Weights of a small transformer language model: 38M parameters.
MLP neurons of a small language model. Each row is named by its layer, matrix (gate and up: input weights; down: output weights) and neuron, and shows model dimensions 165-292. Each number is 200 + 20 x the weight over its row's rms, rounded and kept within 0 to 999. A neuron's up and down rows have the sign that makes its largest values positive.
A block is one neuron, or neurons of one layer that tend to fire together. After each block is what it responds to, as a language model described it from the Wikipedia text at the highest values.

L10.gate15,211,207,193,174,184,190,178,205,195,195,166,176,206,224,189,204,190,199,168,211,194,205,210,186,216,210,192,196,204,180,158,192,239,225,205,211,207,176,219,168,137,194,185,200,196,225,191,194,247,215,192,234,193,215,186,190,182,210,178,242,203,247,210,185,211,183,236,218,216,188,236,198,192,181,230,225,220,177,225,230,220,205,180,224,234,177,213,214,224,201,182,201,220,181,182,197,228,195,212,225,230,207,225,153,202,201,207,178,223,185,166,181,198,177,208,210,206,249,215,179,209,212,188,209,153,203,157,230
L10.up15,208,158,186,208,205,200,216,173,213,191,177,243,180,201,197,180,213,171,192,197,201,226,204,189,203,202,217,233,200,215,209,228,230,236,166,185,201,194,169,192,196,183,227,204,186,236,198,197,197,212,195,221,189,157,208,203,208,197,231,209,185,216,207,149,220,184,225,196,205,171,180,175,188,178,213,245,190,179,215,205,242,222,180,218,208,230,168,199,209,200,212,160,187,174,219,202,208,199,188,218,190,200,242,177,169,167,189,182,213,192,203,247,176,218,203,204,222,176,210,205,211,163,198,190,183,217,203,195
L10.down15,182,190,190,221,213,229,182,198,165,230,232,192,227,201,205,205,214,224,214,193,209,204,219,190,221,152,209,184,197,232,210,178,175,231,231,191,217,206,178,191,218,184,201,212,220,192,203,201,151,160,203,199,209,214,207,201,224,188,198,193,205,194,187,220,183,193,156,191,234,185,199,223,209,192,182,178,209,228,171,158,181,186,245,182,200,200,189,204,183,208,207,213,209,229,237,207,228,212,224,168,192,197,194,235,203,211,192,198,145,190,216,189,231,203,209,208,193,174,186,201,181,185,233,210,195,172,219,223
L10.gate511,209,200,254,202,211,191,200,178,159,211,218,197,200,222,205,191,197,240,187,203,205,162,174,202,186,209,208,225,193,159,196,175,240,231,212,214,176,189,195,205,161,181,206,178,205,201,203,201,211,193,208,229,188,225,168,223,220,192,223,238,195,217,218,216,212,224,204,213,211,190,229,201,191,176,202,166,208,231,216,205,180,217,201,166,213,188,192,215,213,201,198,178,212,176,184,173,212,208,181,200,222,194,200,181,182,197,212,199,192,189,159,221,231,189,186,157,216,203,207,197,188,197,200,182,203,206,195,205
L10.up511,196,174,191,194,226,201,213,188,183,218,222,216,201,211,198,185,206,227,206,214,201,200,193,192,195,234,214,194,186,198,170,207,237,230,148,221,216,233,189,180,201,225,191,224,194,240,225,277,240,217,199,214,179,204,202,180,187,198,198,185,154,169,220,178,182,185,188,163,169,224,170,197,197,195,203,212,189,189,184,209,190,208,197,202,215,173,220,202,187,205,190,176,214,164,216,181,221,185,184,219,190,184,192,206,215,177,225,178,228,194,216,230,185,254,204,219,226,195,219,223,189,178,167,184,201,223,212,185
L10.down511,194,190,198,196,232,266,203,212,191,217,213,204,211,211,206,218,185,218,240,184,194,212,198,162,198,184,225,186,196,201,229,194,212,193,207,206,247,201,201,177,205,150,218,232,221,178,181,165,242,222,183,189,172,204,207,196,223,228,185,185,195,222,244,183,210,191,204,200,218,248,218,196,191,238,189,201,211,189,222,187,182,249,205,222,216,228,185,221,194,192,206,206,176,187,186,198,220,180,181,185,225,191,200,192,185,208,198,176,192,200,194,220,184,219,209,224,204,152,172,211,215,199,247,190,158,206,205,188
L10.gate596,216,182,181,208,175,209,197,180,198,195,250,217,228,237,257,200,198,191,186,197,217,197,179,179,215,177,198,185,217,203,164,208,237,226,191,225,164,178,163,223,208,209,184,201,174,203,208,211,183,196,203,203,206,211,222,201,195,235,212,207,179,189,198,168,204,220,201,193,213,185,202,224,211,193,188,220,205,194,180,191,234,221,181,249,178,189,206,217,211,158,176,183,224,176,176,185,157,220,208,205,199,220,182,233,177,197,223,172,166,191,210,190,239,163,225,201,173,211,188,162,215,241,157,201,224,183,164,209
L10.up596,192,172,202,192,212,236,191,236,198,205,212,180,192,165,213,200,197,211,207,200,196,201,203,193,162,199,228,185,204,214,218,188,203,218,208,204,211,169,203,202,216,214,177,180,218,186,145,218,190,203,210,179,214,196,181,192,178,205,259,186,223,196,207,209,184,213,201,173,206,197,241,181,193,201,206,188,215,182,191,212,206,212,196,194,228,208,186,197,180,194,255,194,201,217,228,217,206,209,186,256,208,188,208,250,199,187,193,172,215,193,221,219,230,202,195,198,235,190,211,200,194,196,179,203,208,178,192,197
L10.down596,195,205,213,176,199,236,183,168,253,180,215,223,187,212,234,207,167,218,215,197,201,189,207,189,192,235,207,212,193,234,206,172,202,213,179,229,231,213,186,190,192,195,191,251,193,221,217,175,204,169,180,200,221,187,191,215,220,211,205,183,177,196,203,157,193,224,158,207,175,208,185,236,180,214,202,181,158,199,223,203,217,229,215,190,212,185,225,208,198,168,188,224,189,184,176,180,254,202,200,209,217,193,179,174,185,216,217,195,218,199,169,202,177,225,239,222,202,238,190,240,206,228,255,225,211,179,192,174
L10.gate872,206,198,196,223,218,222,214,174,228,211,176,221,172,209,244,215,170,202,179,211,163,165,181,200,181,212,197,211,171,191,211,221,197,201,161,247,153,193,174,206,198,223,191,209,190,177,163,219,203,203,189,173,227,182,209,206,159,204,236,207,201,195,197,205,200,181,166,213,207,201,188,162,214,198,182,197,229,202,210,200,170,188,196,208,218,198,196,183,224,158,234,174,213,199,210,182,188,170,189,197,198,196,214,185,194,199,218,197,211,165,208,180,199,195,218,233,187,197,191,198,188,218,186,225,208,200,182,185
L10.up872,191,209,210,213,173,192,240,191,210,195,216,204,216,221,194,220,200,158,206,189,190,168,157,196,183,189,185,216,262,200,182,205,199,206,164,238,194,195,181,192,201,198,225,201,216,219,199,211,220,181,191,188,229,197,226,203,206,177,226,182,174,209,190,212,197,201,167,214,200,202,172,223,193,199,215,185,181,199,190,199,161,188,206,215,227,196,195,175,183,180,207,204,224,185,188,199,206,206,215,190,203,186,235,226,208,228,189,181,183,178,193,227,202,206,199,167,173,216,198,207,227,222,247,192,187,183,195,195
L10.down872,175,242,218,215,198,214,202,197,219,229,173,211,212,239,203,226,181,218,208,207,201,171,186,205,182,189,210,198,168,174,208,200,220,191,160,193,207,173,196,212,193,196,195,192,198,193,216,219,220,224,168,192,251,199,214,192,203,191,139,195,216,178,192,220,245,169,219,170,188,194,229,142,224,228,227,179,217,202,208,184,227,197,197,211,203,208,214,245,216,191,195,197,192,193,179,178,178,169,205,212,221,204,213,229,176,220,202,216,170,202,211,230,160,211,211,242,179,192,196,202,205,224,196,191,238,221,220,190
Description: Name-final head nouns

L3.gate164,188,211,197,182,247,211,196,194,153,211,172,201,167,221,195,209,201,179,216,212,181,176,170,198,217,179,221,178,179,209,178,243,178,207,193,180,221,187,212,191,177,195,249,176,196,211,222,196,195,204,199,133,184,196,189,185,210,215,210,199,203,212,210,188,178,178,206,204,240,216,186,204,204,195,220,203,196,212,213,203,228,196,206,197,234,199,206,210,240,222,200,185,194,200,202,214,208,179,214,183,197,220,199,189,196,203,188,202,196,189,208,207,212,219,200,167,201,168,192,174,183,208,191,196,230,187,186,205
L3.up164,204,178,224,208,180,223,199,200,198,229,151,219,210,203,182,233,180,178,170,208,210,234,203,173,220,208,239,213,207,188,191,182,178,225,194,213,219,215,219,214,197,163,159,203,188,206,209,207,181,183,276,196,213,205,219,225,181,165,206,175,154,200,196,186,203,163,239,213,242,210,190,226,183,213,212,193,213,190,171,213,179,188,209,183,171,211,195,185,194,179,203,219,177,222,176,196,176,197,182,228,203,214,227,194,198,227,233,175,207,182,245,199,225,185,196,188,216,217,184,212,212,224,184,210,191,222,212,202
L3.down164,176,212,227,220,202,176,209,216,212,137,204,167,212,182,152,187,212,237,206,205,169,205,203,233,183,194,198,204,206,199,205,206,227,161,206,195,205,224,217,195,210,222,218,195,191,206,180,196,173,218,204,182,213,201,207,214,177,208,232,196,198,202,186,197,248,196,235,188,181,201,204,210,224,204,182,221,179,164,187,177,203,229,183,189,211,221,195,216,222,216,228,175,196,203,188,209,187,163,174,182,224,172,201,231,197,187,176,215,199,214,203,189,199,206,187,191,197,209,173,209,215,180,204,190,223,173,223,216
L3.gate354,165,189,191,209,189,186,174,209,191,211,239,240,229,202,205,223,213,216,178,206,153,211,217,217,208,205,171,188,197,175,196,186,218,201,216,197,196,195,212,188,215,192,193,223,209,171,180,188,238,214,201,177,183,199,146,186,209,160,189,210,196,202,194,216,149,200,189,196,201,178,175,213,208,191,187,202,210,189,210,199,172,181,192,205,214,208,179,177,227,209,191,184,204,204,207,177,241,224,209,156,199,171,187,206,170,170,217,232,247,191,209,193,212,209,196,180,198,208,202,204,243,206,195,193,219,194,179,211
L3.up354,201,217,200,197,211,174,183,217,202,198,212,258,244,203,204,202,218,195,184,183,168,199,210,231,214,200,191,213,216,210,172,201,209,220,217,194,205,177,197,197,184,210,155,221,195,199,171,196,223,206,207,211,204,186,150,209,214,186,213,203,198,219,212,233,160,218,184,176,205,188,172,231,192,185,178,208,203,205,194,223,229,171,206,206,208,201,187,199,196,196,218,175,203,190,187,169,229,206,245,162,195,217,181,224,188,168,215,216,242,205,231,159,218,176,206,206,204,215,218,195,198,241,199,181,183,213,194,185
L3.down354,184,222,196,186,219,201,167,202,198,204,204,219,211,200,193,198,196,180,193,183,172,180,184,174,206,185,174,194,192,199,194,202,202,222,218,205,206,198,203,190,215,212,196,291,210,203,169,190,205,212,193,177,213,179,193,184,201,181,199,229,204,176,150,203,182,190,191,211,185,204,198,230,207,211,199,243,212,211,163,199,210,201,196,212,204,183,203,189,224,202,206,188,195,210,195,191,206,190,199,191,233,184,199,213,209,178,224,191,206,203,196,171,205,193,209,183,204,184,217,199,198,210,189,184,189,184,208,188
L3.gate814,161,191,215,216,225,205,173,198,185,187,212,161,213,160,197,213,187,232,190,195,129,187,193,216,202,225,165,168,184,177,193,214,213,238,209,218,187,198,211,217,193,205,194,219,208,222,207,197,212,197,176,190,184,200,184,205,209,225,222,200,210,178,210,221,181,229,250,181,164,149,194,205,203,195,244,180,208,197,229,207,205,207,194,227,212,185,211,216,199,192,218,133,184,204,186,207,195,172,206,173,177,204,166,158,201,202,206,197,207,205,223,199,187,207,192,184,179,174,212,203,180,160,158,208,173,157,217,209
L3.up814,206,216,209,208,211,200,196,185,194,246,209,162,206,198,203,222,209,194,172,247,204,188,230,191,214,200,180,221,236,199,199,163,207,209,191,240,187,173,176,214,203,184,212,220,193,145,196,215,212,183,222,196,206,227,214,205,205,204,209,203,203,221,198,202,189,200,215,193,229,193,186,201,219,207,214,190,207,202,226,200,130,181,201,220,180,187,201,226,171,189,217,194,187,185,220,188,229,206,227,237,167,214,229,182,175,197,178,189,174,214,237,193,211,197,220,198,190,208,205,178,187,197,178,185,204,196,199,224
L3.down814,166,176,202,197,182,224,214,193,200,221,171,197,189,221,196,216,221,185,194,193,195,218,214,194,219,198,216,196,217,198,177,211,207,209,184,186,206,200,164,216,206,223,190,174,171,187,209,190,207,206,191,188,203,232,231,209,227,183,209,210,209,175,194,208,178,213,192,182,232,162,193,175,191,191,204,178,193,231,225,199,155,171,238,224,194,222,191,203,176,202,222,209,201,194,217,196,208,168,214,201,164,224,230,184,222,187,186,198,154,188,215,195,187,220,215,208,186,199,209,172,220,169,183,205,211,213,172,238
L3.gate844,199,179,182,210,202,186,220,155,223,187,185,226,218,203,156,200,198,225,194,195,179,198,184,203,206,201,208,209,182,194,184,202,183,208,213,210,208,210,216,180,216,209,150,190,201,211,185,196,182,197,232,211,205,212,211,207,204,220,194,227,197,199,200,217,188,187,202,216,185,174,181,193,185,222,232,198,233,232,204,243,227,185,199,177,189,205,197,178,227,157,213,181,215,228,193,173,206,183,185,151,223,182,183,189,204,204,207,180,262,205,204,174,196,188,204,239,243,154,222,209,172,176,214,215,173,170,223,218
L3.up844,202,188,212,210,182,202,203,228,186,211,183,207,185,182,203,212,218,228,212,220,198,204,185,228,190,198,205,172,184,185,184,215,218,215,233,212,202,215,249,252,176,197,235,180,227,164,193,170,197,198,192,241,197,161,191,194,189,214,212,222,222,177,194,219,241,265,189,225,211,234,197,205,227,176,229,187,204,235,193,236,172,213,189,229,200,218,171,164,232,226,203,183,220,205,171,231,208,188,170,195,216,195,232,145,189,201,199,223,205,202,194,180,193,195,194,167,215,208,227,179,175,199,194,196,203,212,199,198
L3.down844,220,149,198,196,251,229,212,201,202,189,181,186,200,199,196,209,195,169,220,214,222,216,185,197,214,223,217,208,140,209,190,206,176,216,203,193,216,219,182,223,199,187,183,163,183,225,198,173,180,185,205,198,191,178,198,192,218,181,218,176,181,167,132,228,190,205,174,187,223,216,215,197,210,203,224,212,208,209,186,202,211,229,205,221,213,237,201,164,186,222,211,198,202,209,195,192,211,182,196,165,200,208,191,176,178,222,211,196,222,230,191,172,215,220,189,194,243,198,200,205,200,191,211,188,194,200,200,190
Description: Paragraph-ending line breaks

L10.gate142,189,179,191,204,225,229,237,183,202,192,236,187,203,210,224,213,215,193,166,201,202,178,175,223,198,210,206,187,252,235,178,205,178,194,197,189,158,217,206,197,205,171,154,200,195,189,215,212,203,225,180,185,193,166,212,194,206,203,196,222,235,174,184,195,208,222,190,195,164,195,198,180,197,165,214,189,179,214,230,199,230,211,274,192,254,235,219,177,186,212,193,180,205,211,210,180,154,178,184,208,210,188,204,212,184,203,197,202,216,209,170,169,214,171,168,190,198,192,206,178,190,180,232,217,189,219,198,198
L10.up142,190,184,204,197,200,201,186,196,236,191,176,184,182,193,198,157,224,191,181,190,239,186,165,196,187,242,238,216,211,187,204,186,178,179,185,184,193,214,204,182,205,182,178,160,211,137,210,175,170,212,200,175,188,190,183,172,204,194,207,212,223,164,205,210,181,209,203,191,180,220,215,204,187,225,226,179,231,232,219,189,239,181,198,206,231,213,210,184,159,221,223,201,205,229,202,218,194,266,186,186,189,197,212,211,188,229,194,181,220,151,210,205,214,179,186,202,219,212,221,202,210,204,193,210,195,236,185,236
L10.down142,206,162,198,206,179,167,174,226,207,225,175,229,217,195,210,198,204,213,206,209,188,203,208,229,193,181,220,220,151,179,197,192,211,201,177,205,210,208,212,219,183,202,204,208,173,198,211,189,201,228,195,208,199,247,173,235,211,246,200,201,190,207,216,206,212,142,228,219,238,186,193,212,192,193,199,224,191,165,196,205,178,231,208,224,203,190,188,189,208,208,181,183,153,187,178,204,191,165,166,201,205,209,213,186,178,212,225,207,166,199,192,223,186,234,189,208,209,182,190,231,178,215,206,213,200,222,191,204
L10.gate177,208,171,167,202,241,186,171,176,186,192,187,217,173,201,201,201,214,165,202,197,195,204,184,182,203,227,192,201,173,214,178,196,210,191,236,209,147,169,199,210,191,180,209,190,209,190,187,174,173,193,200,204,204,169,221,206,238,230,161,223,221,195,192,222,201,209,217,224,199,202,217,202,246,217,187,185,181,203,214,189,204,183,185,163,204,189,202,212,217,191,198,213,199,240,223,193,209,209,181,161,204,195,185,201,196,191,183,233,212,184,205,190,205,160,166,204,234,181,222,194,187,212,213,204,214,196,170,215
L10.up177,186,247,255,186,219,221,200,206,238,227,187,187,231,207,199,226,234,220,180,207,219,200,161,201,218,228,223,189,241,210,193,159,179,190,202,197,214,183,198,201,193,174,201,222,217,211,208,189,203,214,173,137,176,198,215,202,193,182,181,211,199,211,203,167,178,232,161,219,173,186,212,195,209,204,231,215,203,195,210,186,189,170,231,214,201,199,185,198,209,255,251,192,212,185,193,195,168,181,214,196,217,164,202,248,218,224,198,195,222,192,194,164,199,221,177,176,211,187,200,167,170,198,222,214,174,192,214,189
L10.down177,167,184,167,239,173,212,186,188,192,182,210,200,217,182,213,178,210,187,198,185,222,217,215,208,218,212,199,227,193,194,199,218,194,195,223,190,182,221,222,222,172,204,217,242,218,239,209,231,187,197,210,255,217,227,188,194,202,229,169,225,175,193,217,189,206,178,228,199,172,189,182,226,210,181,173,189,177,217,196,193,222,202,183,184,190,188,193,205,195,182,189,221,174,176,185,200,203,209,175,220,202,171,189,188,193,189,223,202,167,214,169,231,187,195,213,208,206,204,177,233,245,195,208,212,222,222,202,197
L10.gate516,187,216,220,188,208,220,178,204,190,212,181,201,219,200,270,207,164,183,175,233,210,179,175,192,247,178,192,207,219,206,174,249,183,192,177,166,191,200,182,240,208,212,203,166,212,204,176,190,185,196,192,198,226,203,207,178,197,208,178,195,188,186,206,209,199,193,178,203,136,201,206,182,215,192,209,215,186,211,236,183,213,201,217,179,183,208,196,192,183,228,174,196,210,206,194,238,212,192,236,201,220,191,250,211,206,178,207,238,207,237,193,173,198,175,203,220,176,208,212,186,185,223,186,249,215,208,204,224
L10.up516,210,228,211,196,201,188,169,188,204,206,216,196,181,204,170,194,210,187,204,211,216,198,168,204,224,209,227,199,250,204,195,205,203,192,183,204,224,228,178,205,187,207,209,195,213,196,192,175,170,186,183,205,213,224,212,211,189,170,215,223,225,188,202,232,193,191,217,210,195,191,194,192,213,186,193,203,204,196,230,216,164,205,232,195,178,217,202,214,209,186,212,201,189,172,233,205,199,170,176,224,200,184,184,219,198,216,213,235,194,196,175,239,173,205,231,155,241,203,203,203,207,219,169,215,190,178,187,225
L10.down516,190,187,188,223,172,210,206,190,181,197,167,245,236,199,193,194,212,187,225,222,191,193,195,178,209,175,238,195,182,213,231,226,215,214,209,181,180,219,180,201,196,181,175,207,175,217,201,206,203,181,183,240,218,165,199,188,183,240,200,206,188,229,217,231,231,166,185,203,201,187,199,205,246,206,205,215,211,210,219,239,147,210,178,194,186,183,185,210,219,197,238,210,189,170,170,195,189,189,184,218,149,218,194,195,178,190,206,189,197,190,210,190,218,194,217,221,200,178,196,207,211,202,198,229,219,196,215,201
L10.gate951,192,183,189,190,239,208,191,185,218,210,195,237,163,189,191,203,202,220,203,188,201,210,156,180,178,229,191,191,215,201,167,188,179,171,189,166,173,159,215,233,181,203,212,175,193,159,198,187,170,204,214,170,164,187,194,226,210,213,215,242,241,215,205,210,179,204,203,216,181,145,194,198,177,177,200,193,207,187,195,184,224,187,222,205,217,212,181,173,161,223,202,207,218,187,201,206,201,210,196,234,242,212,260,201,172,265,230,176,197,196,192,221,203,228,171,199,245,216,204,191,165,204,211,206,174,200,190,230
L10.up951,229,181,215,218,196,171,212,212,216,169,191,195,200,211,196,206,217,198,218,195,199,193,207,207,165,213,197,206,191,192,185,215,240,206,214,215,202,169,194,204,169,195,195,173,174,139,178,196,177,206,172,178,181,188,198,181,259,222,217,192,240,207,201,223,211,198,199,218,200,186,220,251,233,172,221,212,189,198,180,190,232,206,220,192,178,194,204,179,202,176,193,196,192,228,226,177,127,169,215,214,223,193,208,197,192,198,221,198,174,197,188,191,182,188,193,203,235,191,213,213,169,227,213,221,185,200,168,199
L10.down951,208,202,197,207,151,197,199,225,180,200,190,187,181,189,200,217,201,208,230,254,201,189,244,149,176,160,218,182,191,197,199,187,196,199,199,189,202,228,216,197,203,203,195,276,198,206,155,183,212,179,199,233,198,220,170,185,213,196,193,175,186,214,221,221,211,186,204,191,231,205,207,219,181,202,216,206,188,192,175,205,191,237,194,180,216,180,180,189,214,179,166,188,171,173,207,208,184,153,215,179,184,222,213,193,174,189,194,205,171,215,185,233,198,221,222,209,214,212,189,199,216,217,187,199,233,204,198,173
Description: Table row ends

L12.gate804,209,173,179,197,192,202,206,207,206,188,187,210,199,216,190,229,150,210,221,191,216,189,200,166,174,222,187,221,250,240,224,163,188,195,194,212,233,247,223,173,231,191,202,201,200,197,165,199,220,145,201,222,217,198,182,191,186,181,205,210,191,174,189,206,178,194,210,202,214,180,220,220,224,210,194,201,199,188,209,214,193,204,194,200,216,206,214,200,213,163,243,214,201,191,210,159,202,169,204,213,232,184,188,204,214,211,227,200,201,193,199,204,221,204,183,210,210,215,191,179,204,216,163,187,199,161,200,194
L12.up804,221,197,208,191,217,195,145,209,210,203,212,208,229,190,212,213,187,183,186,198,250,192,211,201,201,219,178,226,218,206,226,183,233,226,192,237,134,231,183,192,193,203,233,201,191,184,206,187,207,229,198,225,192,206,162,200,193,206,174,195,179,178,217,151,235,162,187,189,202,184,198,187,203,203,211,211,200,214,228,182,254,220,150,183,173,199,180,181,221,185,186,185,221,196,205,208,223,223,180,186,231,174,211,223,204,163,227,200,190,198,168,153,227,209,190,210,221,210,194,186,189,211,196,196,198,220,200,238
L12.down804,201,200,206,161,169,235,189,175,196,197,197,181,195,203,228,226,203,205,216,203,219,205,173,181,200,193,225,216,148,199,189,197,176,199,194,201,191,222,176,194,185,189,185,236,186,229,196,185,220,196,206,210,206,220,195,201,200,183,204,236,208,175,203,171,216,212,189,229,186,187,214,202,225,186,197,200,222,208,224,255,161,202,227,218,200,187,212,195,231,204,198,200,205,197,194,179,216,165,205,198,189,196,210,225,216,200,181,202,180,233,179,169,194,202,208,195,170,231,237,190,198,244,182,231,191,205,194,149
Description: Word-completing suffix pieces

L3.gate65,222,183,159,196,159,240,206,191,190,193,205,155,228,204,184,225,202,198,211,245,158,186,219,210,207,205,194,213,201,173,179,213,213,229,215,228,190,250,194,207,201,225,223,210,198,198,185,202,212,226,181,224,186,203,200,186,187,238,220,201,205,215,229,197,206,221,222,205,203,164,206,202,193,184,184,207,203,211,207,211,202,194,221,211,229,167,196,210,186,166,213,231,196,194,218,193,203,222,223,186,234,166,183,179,208,218,235,192,200,210,208,196,163,183,204,197,214,220,217,196,196,162,179,217,202,170,204,158
L3.up65,218,202,207,203,178,207,198,237,190,190,184,176,195,145,238,192,153,209,194,188,195,196,189,172,156,200,215,210,178,182,170,182,216,224,186,173,201,222,231,202,200,261,236,221,197,201,177,179,213,223,158,201,200,199,195,211,201,211,180,210,187,196,225,223,195,176,204,185,194,194,216,227,196,196,176,173,192,203,257,169,190,200,183,216,211,202,185,192,199,214,211,202,186,214,202,178,215,175,215,176,243,186,222,186,157,218,186,173,231,183,205,189,174,206,172,203,218,217,227,190,179,192,207,178,198,216,204,218
L3.down65,243,185,200,192,208,209,225,213,209,161,179,208,232,169,194,201,177,259,195,212,190,184,200,206,223,194,207,190,241,199,216,185,230,212,220,200,203,206,180,167,210,156,208,270,205,210,216,231,177,214,165,183,194,183,213,184,226,184,184,168,207,204,189,183,252,189,213,203,204,194,203,215,214,221,195,196,195,180,200,231,208,172,183,181,196,199,203,186,200,240,210,182,173,170,193,223,197,207,225,205,236,212,200,202,177,190,200,250,187,191,184,226,196,225,181,186,216,223,199,196,203,191,191,234,194,170,193,209
L3.gate227,236,212,163,181,208,200,204,186,208,188,158,243,190,185,192,219,180,246,210,199,179,162,195,203,200,187,206,197,177,193,194,187,185,182,220,202,186,188,200,172,212,206,206,216,228,193,222,203,203,210,196,214,197,219,207,191,201,202,242,245,214,167,186,180,207,182,187,184,216,199,183,185,220,179,196,206,224,200,239,219,263,175,185,214,213,185,209,206,219,201,204,193,200,186,242,187,186,188,203,173,223,204,215,169,186,208,225,210,226,203,187,174,167,213,215,220,192,258,169,205,200,177,193,192,208,166,201,209
L3.up227,192,160,211,215,181,172,183,222,231,168,188,209,199,191,185,190,210,179,215,208,194,224,204,194,163,199,209,154,193,200,188,211,211,213,235,210,172,212,205,195,228,210,222,213,213,201,189,193,227,214,199,194,179,197,200,199,204,214,213,200,236,212,195,198,217,185,227,184,210,196,219,200,183,187,185,205,218,170,206,199,210,181,205,203,215,184,176,198,200,188,225,180,201,205,166,219,183,225,191,168,229,183,196,192,224,227,224,183,196,208,216,196,213,208,210,195,226,234,187,221,218,169,199,186,226,190,201,209
L3.down227,216,198,222,223,197,234,174,191,185,202,185,215,194,224,222,203,184,183,237,206,202,220,175,184,182,192,217,205,202,214,232,175,184,194,213,177,160,196,182,223,219,218,185,267,170,216,214,203,216,215,182,171,198,186,205,204,178,240,225,220,242,203,187,212,191,226,187,189,190,177,205,213,211,172,203,170,204,228,225,183,181,180,233,223,183,189,218,175,174,198,188,215,197,190,227,206,213,212,207,176,257,189,211,221,185,233,205,189,200,192,197,197,173,229,215,198,207,201,223,187,142,210,209,217,221,215,208,208
L3.gate270,176,188,187,185,194,223,189,179,203,167,192,228,195,188,196,191,180,188,235,203,169,210,210,203,158,184,234,223,223,197,200,220,171,264,220,149,212,227,220,178,204,165,200,195,207,221,186,225,224,227,208,195,187,195,208,191,203,231,220,235,195,222,208,213,179,212,215,173,200,211,179,166,198,184,210,196,203,229,198,242,227,208,231,165,194,171,214,183,183,209,220,200,219,136,199,193,182,181,172,202,189,195,181,169,212,232,206,178,221,162,176,235,199,227,187,230,186,212,207,231,228,161,168,197,186,175,179,176
L3.up270,193,213,212,211,227,176,211,185,208,185,197,185,201,206,186,209,215,232,204,180,208,165,184,216,175,177,202,219,213,198,227,197,210,184,195,214,173,213,186,212,216,204,218,184,168,212,202,204,186,176,206,215,208,237,218,235,225,209,194,163,199,149,206,192,202,201,192,232,196,202,188,211,164,200,188,186,196,212,206,148,191,202,201,179,257,204,213,201,233,208,140,204,222,199,199,201,222,199,230,197,198,209,207,244,173,200,207,179,198,186,207,214,206,202,195,208,188,192,204,144,181,211,212,197,227,229,181,188
L3.down270,206,176,190,217,204,236,221,178,216,203,170,219,203,189,214,208,190,185,250,207,210,178,211,124,182,162,240,203,195,210,214,196,226,200,215,190,196,213,200,182,208,198,194,206,189,202,238,216,207,180,190,198,194,199,197,190,195,238,199,228,230,163,201,200,230,204,201,161,193,167,178,165,206,175,232,212,193,223,205,180,192,208,198,201,202,147,189,176,195,212,224,225,211,191,207,180,169,176,205,190,169,200,189,198,217,225,206,181,193,192,215,215,227,228,202,215,164,191,180,218,228,203,235,229,182,195,161,215
L3.gate299,223,189,200,206,207,225,216,241,203,183,219,235,199,193,186,231,131,224,195,194,188,235,185,222,222,206,188,201,191,194,223,208,243,169,222,194,219,240,210,230,190,222,207,192,186,223,199,197,209,189,218,191,222,204,210,222,178,203,201,173,182,188,191,211,186,228,167,183,160,218,187,200,239,167,175,185,212,187,191,231,206,185,194,235,191,204,193,207,205,221,210,216,166,216,152,196,205,202,194,185,227,204,199,204,185,226,212,222,201,166,202,186,191,240,216,194,189,184,209,194,194,229,196,199,179,175,222,221
L3.up299,206,199,209,202,213,172,231,223,182,222,223,201,212,212,223,154,189,158,179,222,215,216,165,214,174,190,195,201,185,191,218,199,216,181,240,238,216,225,170,156,184,253,182,195,221,204,229,187,194,208,231,213,177,215,181,221,203,181,227,212,175,196,208,205,202,187,210,180,233,210,204,190,203,167,195,188,210,163,232,206,206,173,192,209,213,185,193,207,162,191,203,181,216,200,197,201,225,189,156,184,182,228,231,191,202,203,227,191,204,185,224,183,199,233,199,215,215,222,185,193,216,222,219,224,205,185,219,195
L3.down299,233,198,171,198,190,197,203,180,179,184,211,229,187,188,200,212,177,200,213,201,165,220,195,183,198,192,219,221,209,182,235,252,217,208,225,176,191,218,207,218,185,223,191,201,207,203,172,198,186,196,219,206,209,224,200,207,206,194,224,169,197,163,148,217,220,178,157,195,187,199,201,193,195,212,186,189,227,176,217,169,219,180,189,209,186,203,188,178,199,221,220,190,163,229,205,204,221,213,206,182,175,220,231,229,233,202,180,207,215,208,211,204,222,225,192,195,222,215,216,181,191,202,160,207,206,170,217,150
Description: Organization and institution nouns